From a checkpoint of a small transformer trained on Wikipedia.
Architecture: rotary positions, capped logits.
Training: a variant of Adam for these matrices, 4593 steps.
MLP neurons of a small language model. Each row is named by its layer, matrix (gate and up: input weights; down: output weights) and neuron, and shows model dimensions 256-319. Each number is 128 + 24 x the weight over its row's rms, rounded and kept within 0 to 255. A neuron's up and down rows have the sign that makes its largest values positive.
After each neuron's rows, "fires after" lists the tokens most often just before its 100 highest values on Wikipedia text that the model never trained on; "fires in" lists the words (lower case) most often at its 100 highest values on Wikipedia text that the model never trained on.

L4.gate521 [149 144 110 161 118  56 154  94 158 139 129 138 180 146 149 135 141 117 138 116 141 108 112 115 111  87 103 134 122 139 163 106 147 131 119 158 154 127 103 158 126 122 107 123  72 126  98 128 117 109  97 127 139 114 108 145 142 125 141  96 105 132 126 158]
L4.up521 [103 146 128  72 150 143 128 110 124 133 157 185 142 117 151 135  76 163 125 127 120 132 148  99 123 100 140 116 116  98 110 119 186 102 162 119 146 117 143 122 107 148 137  98 108 123 135  90 143 106 120 130 137 116 141 164 159 100 148 132 132 155 113 150]
L4.down521 [134 126 120 149  58  79 114 132 103  79 138 138 217 106 171 152 125 122 145 146 129 165 111 126 116 102  88 128 135 117 118 123 113 109 118 123 148 145 132 111 142 140  97 117 160 118 118 140 131 123 117 138 151 128 129 123 114 132 158 148 114  81 134 121]
fires after: ".", ",", " that"
fires in: "the"

L7.gate559 [127 123  39  87 121 135 142 124 115 138 122 111 131 183 101 151 122  81 130 141 138 112 124 134 136 114 124  83 130 147  83 129 112 173  98 101 119 152 152  93 154 185 106 121 142 156 109 157  77 108 157 119 118 147 145 157 130 171 113 146 132 103 202 117]
L7.up559 [128 147 126 106 145 188 115 113 105 134  75 113 108 118 104 138 145 118 140 109 142 101 139 168 116 113 152 133 137 116 135  89 151  95 139 112 144 135 158 186 131 142 130 133 133 143 120 188 165  37 151 155 111 158  86 158 145 148 109 137 137 134 143 106]
L7.down559 [143  82 133 130 131 143 135 158 134  66 162 138 120 130 145 103 130 139 109 142 138 164 106 137 157 105 148 154 126 104 122 136 110 140 140 146 109 116  82 106 122  81 130 172 148 109  94 115 117 140 157 151 137 128 155 142 188 155 112 129 157  98 103 124]
fires after: " ", " |", "–"
fires in: "0", "w", "5", "4", "1"

L4.gate553 [128  99 141 122 119 114 113 137 156 121 128 159 173 164 130 111  74 163 146 133 110 124 166 102 108 169 128 144 133  92 152 129 177 147  99  98  96  87 117 147 155 111 105  92 100 131 122 106 125 105 142 144 113 125 143 131 139 134 140 137 174 176 103 117]
L4.up553 [174 166 117 106 169 148 106 134 116 130 141 122 123  95 110 142 148 127 163 157 162  97 124 145 145 111 123 149 147 153 150 124 133 100 144 139 167 106 128 113 136 121 138 149  80 161 152 105 121 134 119 127 152 148 141 170 173 151 150 125 119 127 122 135]
L4.down553 [120 108 122 174 140 142 144 140 150 106 132  65 189 118 152 115  91 122 120 115 116 166 133 128 118 112 109 103  95 111 113  83 137  78 133 141  93 137 139  90 104 154 136 138 156  74 139 153 106 157 162 116 136 105 101 112 111  94 101 142 108  92 150 139]
fires after: " of", " in", " the", " during"
fires in: "the", "s", "their", "scottish"

L4.gate344 [146 119 112 109 126  63 168 158 123 177 129  79 105 160 120 143 100  97  74  74 113 115 117 107 113 137 147 128 111 147  97 103 145 121 132 131 149 119 119 113 113 148  72 118 155 134 118 125 148 148 120  99 117 117 166 104 119 155 161 147 100 152 135  88]
L4.up344 [164 110 144  90 151 107 126 142 165 120 126 129 140 140 111 163 156 177 143 114 115 139 145 129 138 125 152 116 123 123  98 136 137 120 141 121 110 116 127 125 158 116 145 121 123 138 143 162 141 112 127  90 126  84 147  83 116 119 103 159 106 124 118 132]
L4.down344 [139 178 171 127 148 157 124 149 144 128 113 143 134  84 145  67 101 142 149 164 133  87 182  72 114 103 166 161 124 115 161 126 145 129 159 158 114 140 112 157 101 134 136 163 131 142 141 165 116  85 140 116 146  86 117 130 119 153 159 149 124  81 150  97]
fires after: " "
fires in: "1", "2", "1st", "31"

L2.gate584 [122 157 123 117 115 159  92 114 152  98 116 159 139 138 141 117 151 133 113 119 119 118 133 126 125 114 182 130 141 151 128 153 132 127  53 123 130 163 198 120 137 155 101  92 171 116 123 133 119 105 143 124 118 131 177 134 167 122 143 138 129 137 166 143]
L2.up584 [143 138 156 100 127 125  93 138 122 120 112 134 143 107 121 131 161 132 112 150 131 142 165 115 153  94 164 138 137 144 143 153  93 111  95 141 157 108 163 136  89 153 130 115 144 129 151  72 131 114 160 125  95 137 163 124 140 114 128  95 136 122 109 131]
L2.down584 [106  97 136 141 116 112 120 127  86 136 150 125  99  80 117 118 144 150 119 121 155 129 124 150 120 137  70 166 120 126 111 135 109 126 199 131 143 102  95 142 121 119 121 170  71 120 126 135 152 136 126  95 107 106 123 118 102 134 130 115 104 115 125 124]
fires after: ".", ".\n\n", " ("
fires in: "as", "francis", "while", "under", "from"

L6.gate540 [126 143 145 142 138 113 124 139 153 106 140  64 153 105  98 132 160 154 127 157 121 120  86  96 119 114 126  94 160 164  72  99 140 132 120 135 118 120 172 117 104 141  99 108 175 116  92 123 139 133 148 139 152 137 114 105 140 138 175 144 116 120 174 125]
L6.up540 [132 176 143 114 121 110 135 110 124 109 105 126 161 118 126 148  90 117 132  67 130 135 143  69 146 129 151 143 168  85 115 105 141 104 120 149 121 125 170 128 127  76 140 153 178 113  61 145 166 132 150 140 101 132 103 124 147 163  89 158 146 139 155 148]
L6.down540 [120 110 158 119 143 155 142 125  93 114 130 141 119 142  97 175 118 136 106 133 141 104 174 167  80 142 106 138 159 135 127 126 135 130 118 122 116 136 144 133 118 119 125 156 101 133 143 109 108 134 107 138 136 139 109 135  86 144 109 122 148  85 111 143]
fires after: " ", ".", ","
fires in: "1", "31", "30", "25", "29", "24"

L10.gate69 [130 154 107  70 132 149 110 130 121 123 135  90 128 155 132 160 110  89 148 152  95 201 135  91 129 147 154 118 129 134 144  98 168 140 128  98 135 147 133  96 134  92 116 139 136 193 134 124 110 115 127 150  66 130 116 142 109 181 150 131 108 127 137 142]
L10.up69 [145 145 155 121 164 162 146 115 119 114 152 134 149 115 139 104 115 128  93 125 117 133 118 168 128 132 132 111 128  87 154 119 153 115 135 143 144 107 160 136 104 133 141 102 133 166 112 150 167 116 134 145 150 124 141 167 137  97 137 100 161 126 109 132]
L10.down69 [137 136 117 128 140 139 116  93 138 154 142 140 115 136 213 130 112 104 100 126 107 158 155 159 132 138 142 131  99  92 148 106 122 106 108 150 115 103 145 139 142 123 126  97 109 120 154 126 156 105  98 130 163 116 139 137 135 116 110 113 133 143 133 114]
fires after: " in", " of", "In", " from"
fires in: "the"

L7.gate15 [145 105 154 137 135 103 150 155 142 128 121  67 143 145 119 128 120 128  73 109  96 107 113  85 102  90 110 129 108 125 148 168  99 139 145 119 148 136 172 114 110 160  93 172 124 172  93 138 148 132 124 154 138 105 139 141  96 126 178 156 120 102 187 136]
L7.up15 [121 112  91 141 109 108  96 110 140 108 149 155 126 124 125 153 197 153 150 136 142 149 118 109 145 130 108 117 118 101 159  80 124 108 115 121 104 101 102 114 156 148 147 139 126 116 113 150 162 137 119 122 152 125 160 129 109 138 146  78  82 111 100  94]
L7.down15 [102 111 142 158 135 106 140 159 114 137 109 114 103 164  75 117 177 131 115  78 120 109 139 138 121 138 158 130  96 144 130 123 133 158 159 165  98 137 158 133 106 128  90 148 133 130  93 125 104 146 124 100 122  98  86 166 127 153 128 134 104 139 129 119]
fires after: " ", " ("
fires in: "1", "0", "1st"

L10.gate319 [ 86  99  92 163 100 122  94 160 129 122  82 140 158 137 119 166 143 134 150 158 153 174 111 114 101 119 134 107  83 106 147 127 164 116 149 139 103 125 127 126 135  86 119 125 161 114 112 148 124 134 150 160 114 109 144 148 113 138 155 173 126 133 150 134]
L10.up319 [ 80  66 124  90 122 115 101 131 118 137 144 141 130 108 132  80 153 145  78 124 129 154 154 120 136 115 149 156 154 131 122 136 157 122 104 125 104 157 155 126 135 141  96 130 124 110 120 101 153  96 126  97 116 154 113  88 143 147 162 176 137 143 150 158]
L10.down319 [156 136 151 109 135 127 123  75 128  92 117 130 168 138 224 149  97 105 118 135 151 128 133 181 132 118 144 138 146 132 121  87 137 103 158 122 122  95 112 158 136 127 144 166  91 149 127 115 123 130 163 114 151 114 138 166 121  98 132 112 127 147 119 166]
fires after: " by", " and", " of", "in", " to"
fires in: "the", "other"

L4.gate70 [111 149 117  91 119 107  89 147 116 123 161 133 151 123 136 122 138 170 167 103 191 119 188 128 146  99 139 133 140  97 144 159 125 161 157 150  83 134 158 138  92 134 146 180  72 118 162 144 103 126 130 138  92 135 126 123 168 135 115 132 164 100 118 151]
L4.up70 [ 76 119 155 163 127 127 105 130 116 150 127 141 149 113  99 116  97 137 118 140 127 129 129 151 117 101 142 120  49 143 141  82 147  90 178  93 137  98  96 138 135 101 132  93  80 140 159 149 108 130 102 121  79 122 117 108 112  84 114 143 141 105 151 139]
L4.down70 [125 140 153 112 113 150 151  77 121 153 146 135 120 134 117 123 129 128 127 142 144 163 138  98 123 101 129 127 116 144 106 178 148 165 132 146 126 181 108 107  85 144 120 155 126 141  82 173  99  92 132 123 142 134 140 114 113 189 176 164  99 141 121 100]
fires after: " of", " \"", " Ghost", ":", " |"
fires in: "the", "ghostface"

L6.gate417 [151 139 142 121 129  89 126 176 157 127 104 117 134 131 126 148 145 124 119 133 101 134 105 103 128  59 133 156 147 119 109 126 142 168  65 143  87 152 154  98 170 141 114 128 139 145 127 114 122 140 105 128 166 142 154 136 112 114 173 126 141  91 124 140]
L6.up417 [ 91 182 123 113 150  84 113 160  99  98 126 121 179  84 113 114 189 134 164 138 100  97 122 142  80 129  89 142 134 141 149 120 151 102  69 123 113 127 148 140 151 113  97 112 163 157 111 162 123 122 121 114 135 118 123  83 149 103 165 106 151 129 108 123]
L6.down417 [139 145 122 128 113 139 144 172  95 119  87 138 163  75 124  99 120 132  93 125 116 114 117  96 136 143 112 135 144 132 137  94 128 130 147 141  99  99 133 111 146  90 105 140 148 134 181 167 102 116 142 138 116 139  96 124 153 113 149 140 175 144 112 149]
fires after: ".", " who", " that", ","
fires in: "this", "had", "these", "the", "have", "has"

L4.gate116 [166 165 113 151  87 112 159 126 164  93 159 107 116  96 101 154 155  97 101 113 149  91 125  91 160 118 126 109 148 110 131 110 147 138  95 135 141 140  98 112 124 124 149  73 111 147 144 118 135 132 106 102 108 153 158 119 143 117 121  92 138 159 152 124]
L4.up116 [127 134 111 131 108 151 137 179 125 127 133 156 155 147 106 130 111 154 118 158 105 111 136 120 105 111  93 123 149 133 121 151 163 148 101 155 150 141 102 118 133 149  86 115 127 131 131 115 136 112 131 145 114 136 133 132 105 136 146 135 148 153 107 157]
L4.down116 [134  84 134 155 127 115 155 174  66 109 152 108 158  96 183 134 155  98 146 144 146 107 150 138 105 102  95 117 122 121 103  94  92 120 123 129 102 137 166 121 110 141 129 126 147 143 109 152 129 166 100 145 130 109 159 101 119 126 114 102  97  99 150 134]
fires after: ".", ",", " and"
fires in: "his", "s", "her", "its", "the", "their"

L4.gate563 [144 168 106 154 106 153 165  86 112 100 135 147 129 108 123 103 116 125 129 149 146 131 129 123 122 139 115 115 117 120 129 129 114 155 113 123 107 168 150  97 114 151  76 142 148 155 121 100 114 150 135 108 151 137 155 128 115 115 148 119 132 152 163 163]
L4.up563 [158 136 142 151 133 158 105 121  93 149 135 182 144 112 112 123 113 126 138 115 104 137 177 103 108 102  49  86 121 108 166 136 126 139 110 135 110 124 107 128  59  92  99 127 137 125 124 105 115 149 156 124 127 141 112 126 103 127 104  89 167 186 156 138]
L4.down563 [127 113 134 155 100 117 136 153 121 153 126 128 165 120 169 106 111 126  89 158 128 121  98 122 129 110 109 100 132 107 104 120 139 157  78 111  98 113 120 172 188 128 148 133 132 164 157 136 109 115 127 177 131 140 109 145 132  73 146 120 156 104 141 111]
fires after: "."
fires in: "he", "in"

L4.gate184 [115 148  90  82  69 138 129 155 107  99 111 167 100 131 112 130 139 132 135  80 160 174 108 141 130 155 127 133 109 121  84 140 163 117  91 130 143 151 106 136 129 104 109 140 121 162 145 137 126 105 131 110 137 166 116 149 129 159 134 127 122  85 130 137]
L4.up184 [152  79 108 128 152 119 121 143 119 102 179 121  74 124 145 135  83 114 108 120 106 125 115 127 108 133 132 135 122 203  85  68 148 123 136 147 138  97 138 176 168 152 128 127  89 127 116 152 142 139 154 114 127 157 131 127 110 140 144  95  99  96 156  90]
L4.down184 [144  84 148 142 116 118 126 124 118 129 142 163 104 137 162 123 115 134 151 136 126 162 106 109 123 111 145 137 150  91 173 155 123 123 115 129 142  98 129 116  83  73  84 154 102 163 142 151 145 122 180 160 131 105 136 120  84 135 111 103  89 138 122  79]
fires after: " ", "–", "-", "/"
fires in: "4", "5", "3", "13", "2", "11"

L10.gate270 [141 176  98 117 122 102 135 125 146 123 123  94 140 121 137  93 128 149 106  94 167 134 132  87 147  71 181 109 130 112 102 151 120 172 104 147  78 147 177 134 127 139 130 136 117 129 160 142 121 119 118 155 130 125 126 172 145 105 139 145 127 135 105 137]
L10.up270 [128 146 101 144 188 136 143 135 163 141 178 157 145 125 113 137  82 118 138 147 106 131 131 137 101 100 190 105 105 172 128 151 148 163 121 100 174 121 126 146 124  93 146 129 127 108 179 146  86 134 112 153 102 144 115 140 121 141 173 121 146  93 135 154]
L10.down270 [135 157 139 130 171 144 122 122 108 142 136 152 162 115 130 128  60 143 149 108 110 119 102 123 171 139 151  94 123 157 121 177 123 122 158 147 110 118 130 165 120 135 162 133 133 136 189 110 121 127 137 127 158 143 119 181 105 121 149 117 135 137 149 168]
fires after: " University", " of", " |", " House", " College"
fires in: "of", "the", "democratic"

L10.gate105 [ 93 144 149 184 134 133 141 166 185 143 100 101 135 126 143 149 151 119 118 124 124 105 125 104 160 104 128 109 123 130 132 176 130 183 161 170 129 147  83 135 120 169 130 121 127 160 145 110 137 137 132 123  97 109 107 128 109 139 141 120 100 133 153 138]
L10.up105 [ 80 107 170 174 107 103 117 145 147 121 122 147 151 131 140 121 152 158 167 146 116 144 113 160 182 155 127 146 116 122 103 150 139 151 110 176 127  95 105 119 128 150  79 132 152  95 135 114 134 143 122  93 157 133 163 100 153 163 130 116 126 134 130 106]
L10.down105 [146 123  84 134 145 121 135 147 104 137 127 129 132  76 200  97 103 130 133 107 167 132 111 141 110 110 101 147 117 157 132 149 150 170 166 157 158  86 107 121 106 110 113 149 138 132 115 122 117 142 151  98 164 107 107 128 137 107 141 130 148 134  99  85]
fires after: ",", " and", " when", " as", " if", " that"
fires in: "the", "all"

L4.gate71 [146 144 125 124 120 134 111 137 128 138 143 142 143 138 163 102 102 118 113 136 106 104 120 120 135 142 126 117 110 163 136  82  99 120  95 135 120 139 124 116 114 100 168 125 121 105 115 120 102 164 144 131 127 164  99  60  89 112 143 131 102 124 111 116]
L4.up71 [146 143 155 161 122 108 148 122  92 128 107 116 145 157 118 117 183 130  79 141 113  98 185 143 114 173  84 170 134  94  64 132 166 158 112 145 109 131 111  96  97  58 110 142 117 165  88  93  69 133 174 109 119  79 118 127 130 107  84 144 123 112 157 122]
L4.down71 [169 141 114  74 135 141  98 100 128 158  98  87 114 115 102 109 124 128 137 112 133 129 111 147 119 119 114 144 141  95 142 114 145 100 181 172 132  91 176 138 169 143 105 106  96 116 139 175 108 101  96 183  88 140 135 148 158 141 116 128 147 119 119 125]
fires after: ",", ".", ";"
fires in: "and", "at", "from", "as", "for"

L4.gate353 [ 71  50 193 106 149  83 144 124 136 115 108 125 101 141 106 130 138 137 116 103 129 122 105 113 148 141 158 145 121  54 104 123 187  94 123 133 178 148 151 102 174 145 122 117 165 106 177 143 149 145 118  98 152 142 135 104 120 155 148 130 108 152 171 136]
L4.up353 [152 139  81 109 105  89 104 131 141 149 146 161 116 108  95 110 112 140 124 121 156 172 100 124 140 141 114 148  97 159  95 154 135  94  85 119 140 153 102 128 136 134 122 121 112 164 122 137 149 100  92 102 133 159 153 136  71 123 110  95 148 142 168 128]
L4.down353 [127 169 143 110 115 162 126 155 168 119 125 160 174 145 178 145 127 141 123 142  99 129 158 125  95 120 110 129 140 116 146 138 126  88 154 146 126 148 104 152  92  84 141 144  89 113 124 147 104  79 142 131  83  95 121 101 136 130 133 131 120 113 116  98]
fires after: "202", "201", "200", "199", " "
fires in: "2024", "2014", "2023", "2004", "2006", "1994"

L6.gate613 [192 118  99 112 149 112 148 121 140 105 145  85 120 113 138 153 129 134  87 144 133 152 103 103 121 139 126 185 191 137 131 132  86 166 135  83 141  95 155 115 158 149 105 142  99 153 147  81 104 140 124 158 117  92 115 122 124 126 127 142 128 107 185 146]
L6.up613 [117  98  94 157 125 159 117 133 129 101  91 130 122 159 125  76 140 118 101  84 145 125 170 106  88 119 122 151 139  80  88 152 155 169 123  84 115 151 167 110 160 135 124 161 151 132 119 131 123 180 113 130 150 134 127 143 166 155 128 131  55 105 108 137]
L6.down613 [129 117 117 127 101 152 135 153 135 148 146 130 141 107 103 152 137 130 111 149 103  86 110 140 113 107 133 125 184 153 137 121 134 168  88  62 149 102 122 116 142 110 115 137 125 148 131 104  93 148 108 130 119 136 116 102 153 174 162 134 115 132 126 115]
fires after: "–", " "
fires in: "2", "1", "0", "22", "6"

L4.gate79 [126 129 160  98 143 112 151 152 145 147  94 155 149 117 128 127 107 151 149  96 139 126 124 114 105 143 140  97 106 125 135 113 124 111 105 117 132 158 168 108 130 127 133 119 104 149 203 131 129 126  96 122 140 113 170 169 156 132 151 160  90 143 132 123]
L4.up79 [154 122 153  88 124 108 140 125 121 149 163 160 123  94 135 121 141 163 169 126 136 173  94 133  94  89 159 165 125 113 139 159 101 138 145 130 143 127 148 100 100 117 103 108 111 142 141 148 117 163 128 109 105 127 165 163 126 135 160 109 107  74  73 113]
L4.down79 [136 101 122 151 138 135 128 140  91  89 164 128 135 121 158  93 142 103 127 151 126 147 154 140 123 101 123 146 139 147  93 160 106  76 123 163 134 136 115 128 141 112 137 132 136 113  84 133 136 117 131 152 166 140  99  56  74 134 138 132 141 128 113  78]
fires after: "201", "202", "200", "198", "199", " "
fires in: "2015", "2025", "2026", "2008", "2018", "2006"

L7.gate381 [122  94 150  77 108  97 155 125 156 147 120 126 122 143 132 142 144 142 122 122 154 186 156  97 104 129 131 155 115 121 153 133 100  97  94 118 141 136 114 138 101 135 164 163 115 160 113 126 129 117 108 122 123 139  95 150 101 141 125  99 115 122 153  90]
L7.up381 [113 115 105 100  81  89 127 146 137 103 156 170 134 146 134 140  61 149 155  81 122 121 146 109 114 139 140 166 114  92 105 112 117  93 144 141 103 114 121 113 103 125 151 120 136 130 132 129  94 152 146 196 154 122 148 139 123 144 138  93 123 131 128 150]
L7.down381 [ 99 110 105 143 158 152  90 124 157 145 164 142 214 148 173 118 141 146 160  98  85 113 119 158 146 192 113 106 129 106 119 132 156 148 122 154 131 114 120 136 128 126 116 121 171 155 133 104 128 110 148 154 136 130 109 147 116 141 110 141 138 134 139 153]
fires after: " in", " into", " to", " as"
fires in: "the", "his", "her"

L4.gate161 [150 102  85 145 124 161 128 133 146 139 138  92  98 146 107 125 141 111 122 126 127 151 102 112 144 120 108 145  90 100  86  86 109  73 133 132 151 118 140 137 117 131 135 133 142  93 166 103 131 161 150 153 145 109 123 181 124 138 133 121  97 124 135 159]
L4.up161 [147 172  92  67  79 120 114 111 119 141 126 131 144 101 111 132 150 134 139 149 131 145 128 137 145  90 107 115 109 103 141 143 129 118 121 109 116 173 133 102 103 120 121 125 153 116 141 146 167 134 127 102 103 114 122 145 152 119 107 121 116 123 149 150]
L4.down161 [117 103 156 147 157 149 171 162 121 108 158 135 130 148 153 153 113 101 110 142 109 137  92 104 133 146 109 117 132 106 148 102  85 137 147 172 102 113 112 147 115 105 129 146  96 121 103 104 100 156 135 148 147 139 127  82 124 122 113  95 120 119 104 135]
fires after: ".", " ", ",", " Q"
fires in: "8", "9", "1", "qarabağ", "6", "2"

L14.gate19 [126 149 147 114 116 110 148 108 152 125 162 137 134 157 139 147 122  92 111 168 171 134  87 135  95 131 146 153 103 130  92 194  88 172 178  42 115 124 122 110 100 159 117 104 142 138 107 141 159 122 119 128 145 112 141 157 104 142 125 127 120 137 118 106]
L14.up19 [135 139 181  95 109 123 149 160 109 147 151 132 178  94 121 137 130 124 129 133 132 125  93 135 117 108 129 112 133 145 145 115 107  76 141 138  83 165 130 119 137  72  58  86 131 138 109 129 146 102 133 127 109  93 143 140 114 170  88 159 134 142 109 130]
L14.down19 [101 151 149 136 111 127 145 119 112 154 136  91 174 130 143 160 123 130 161  91 100 101 145 128 138 116 123 125 133 134 133 137 119 100 133 133 144 138 111  96 125  92 165 138 133 121 114 152 113  74 168  86 130 120 123  89 167 140 150 178 179 144 134 120]
fires after: " ", "–", ".", ";"
fires in: "1", "0", "2", "12", "ret"

L7.gate269 [184 154 168 166  94  96 141 123 126 161 169 147 140 129 123  80 136 166 115 128 133 180  83 126 148 104 147 129 127 118 174  92 166 122 115 164 126 124 168 137 133 110 139 110 127 110 111 141 103 185 145 101 165 100 173 113 144 132 131 101 118 138 139 132]
L7.up269 [ 66 115 130  96 152 173 117 106 136 116 129 169 149 136 100 143 118 139  81 152 142 169  84  70 158 144 159  95 119  97 163 109 107 106 162 129 126 142 195 130 125 162 149 120 121 110 141 127  91 112 124 128 105 143 103 132 134 117 148 132 119 130  87 129]
L7.down269 [116 150 129 131 127 102 136  97 145 115 154 114 156 129 131 153 146 139 140 154  91 107 159 146 148  94  90 148 128  92  83 160 135 137 128 122 185 129 139 122 151 110 106 140 132 135 107 174 147 115 164 149 153 171 120  95 152 118 135 132 173 122 141 120]
fires after: "200", "202", "201", "199", "198", "196"
fires in: "2023", "2003", "2013", "2002", "1993", "2022"

L10.gate244 [118  80 132 160 127 136 118 168 143 111 136 133 137 133 102 162  92 126  97 122  60  84 102 134 106 145 168  88 124 119 134 152 160 101 183 148 117 127 155 126 162  95 124 107 131 113 145 118 139 124 135 113 126 156  88 150  88 141 119 142 100 148  89 110]
L10.up244 [ 92 155 123 139 130  91 169 125 140 118 184 153  82 143 123 155 139 162 113 111 106 136  67 140 118 135 111 139 164 129 132 142 113 121 118  86  83 120 102 117 139 139 125 135 101  85 111 112 110 115 122 134 117 113 149 125 149 164 149 146 151 126 135 103]
L10.down244 [121 105 141  74 132 143 127 129 143 112  83 112 175  70 142 101 129 149 158 132  81 145 145 160 121 136 148 171  99  92 134  92 134 121  71 147 102 109 116 131 136 114 116  91 186 100 140 122  91 138  96 121 167 148 135 133 138 139 178  92 135 112 169 117]
fires after: ".", " "
fires in: "7", "1", "8", "0", "9"

L13.gate434 [136 126 129 133 171 110  98 164 150 140 130 138 134 115 121  76 107  79  92 164 114 129 122 119 156 131 167  95  44 116 134 145 118 157 155 144 110  79 151 129 155 106 103 110 145 110 115 108 129 121 163 116 121 124 134 113 125 123 164 149 148 147 152 141]
L13.up434 [147 130 133 155 171 116 102 166 157 120 109 130 138 133 164 113 131 133  77 133  83 125 170 146 115 140 125 143  78  99 102 150 154 150 116 118 150 162  99 114 186 101 135 129 126 157 150 137 104 145  87 116 173 124 115 121 108 156 155 116  98 106 142 122]
L13.down434 [132 160 137 145 121 130 140 150 111 114 133 133 140 179 142 118 146 115 110 130 116 117 147 123 136 142 155  91 116 175 118 121  93 145 138 167 116 146 173 128 120 129 114 149  69 125  97 127 141  76  96  99 126  71 113 131 175 130 121 125 116 168 147 117]
fires after: " ", " ("
fires in: "1", "2", "1st"

L15.gate196 [120 129 108 149 126 131 160 146 147 116 116 127 119 131 111 162 120 116  92 164 163 155 115 132 162 100 138 131  95 137 150 165 118 136 142 104 140 168 156 110  86 130 120 141  84 172 166 143 152 118 148 142 115 130 111 128 152 130 128 145 139 129 165 133]
L15.up196 [111 117 121  97 155 149 154 151 119 172 122 158 107 138 138 128 143 140 151 107 156 132 175 154 124 163 150 171 171 142 127 137 123 124 101 173 142 149 152 132  81 138 141 124 135 134 160 128 136 102 114 112  58 114 178 100 123 146 162 131 141 148 109 133]
L15.down196 [128 132 139 160 146 132  99 137  82 115  67 137 114 107 136 163  98 131 140 132  87 135 153 124 121 113 129 174 109 128 127 122 104 146 120 135 176 180 119 128 162 177 120 133 150 119 111 149 128 133 171 143  98 150 121  95 110 120 113 108 117 117 127 151]
fires after: " ", "200"
fires in: "0", "1", "2"

L15.gate500 [147 131 139  94 106 121 166 124  96 161 186 181  95 114 124 162 134 110 123 116 139 120  96 133 105 106 142 141 116 147 103 133  58  77 117 149 169 139 123 138  96 120  92 148 171  88 114 162 111 128 138 140 156 168  93 128 116 158 184 157 125 173 133  82]
L15.up500 [122 127 110 100 116 134  66 129 170  81 147 103 129 152 131 116 119 133 106 113 139 118 106 130 121 133 144 139 117 132  98 145  92 127  88  89 152 125 120 115 108 169 126 153 116 130 113 104 123 138  90 122 116 139 130 152 148 156 127 116 113 112 101 121]
L15.down500 [139 136 120 136 136 152 113 143 136 173 113  73  93  55 109  98 164 109 128 155 163 114 118 139 124 117 146 112 132 142 141 151 112 127 144 151 156 144 164 134 137 133 113  95 114 114 111 109 119 167 125 102 135  79 110 163 126 147 136 111 156 158  94 137]
fires after: " ", "–", " and"
fires in: "0", "1", "2", "4"

L14.gate509 [118 114 152 139 124 128  97 134 138 136 148  98 103 167 129 139 112 137 128 134 114 129 127 108 121 129 103 123 136 170 137 117 140 135 165 114 141 112 133 147 130 133 106 114 112  84 114  53 101 102 132 116 114 148 159  96 140 112 122  96  84  90 147 106]
L14.up509 [113 129 186 144 125 159 136 109 137 137 103  87  94 114 135 183 144 153 117 112 126 128 129 171 172 151 159 123 112 145 152 138 116 147 154 108  64 157 129 190 110 163 168 143 106 134 113  78 137 133 140 151 104 148  89 125 105 119 148  87 127 127 137 136]
L14.down509 [167  86  79  95 120 143  97  53 110 120 109  91 119  68 161  95 130 113 114 135 139 115 138 107 139 132  79 118 146 122 168 145 162 125 157 130 173 102 137 118 141 144  96 146 168 128 140 149 114 122 131 131 122  78 144 153 135 115 143 151  78  94  88  99]
fires after: ".", ",", ".\n\n", " was", " is"
fires in: "as", "one", "to", "when"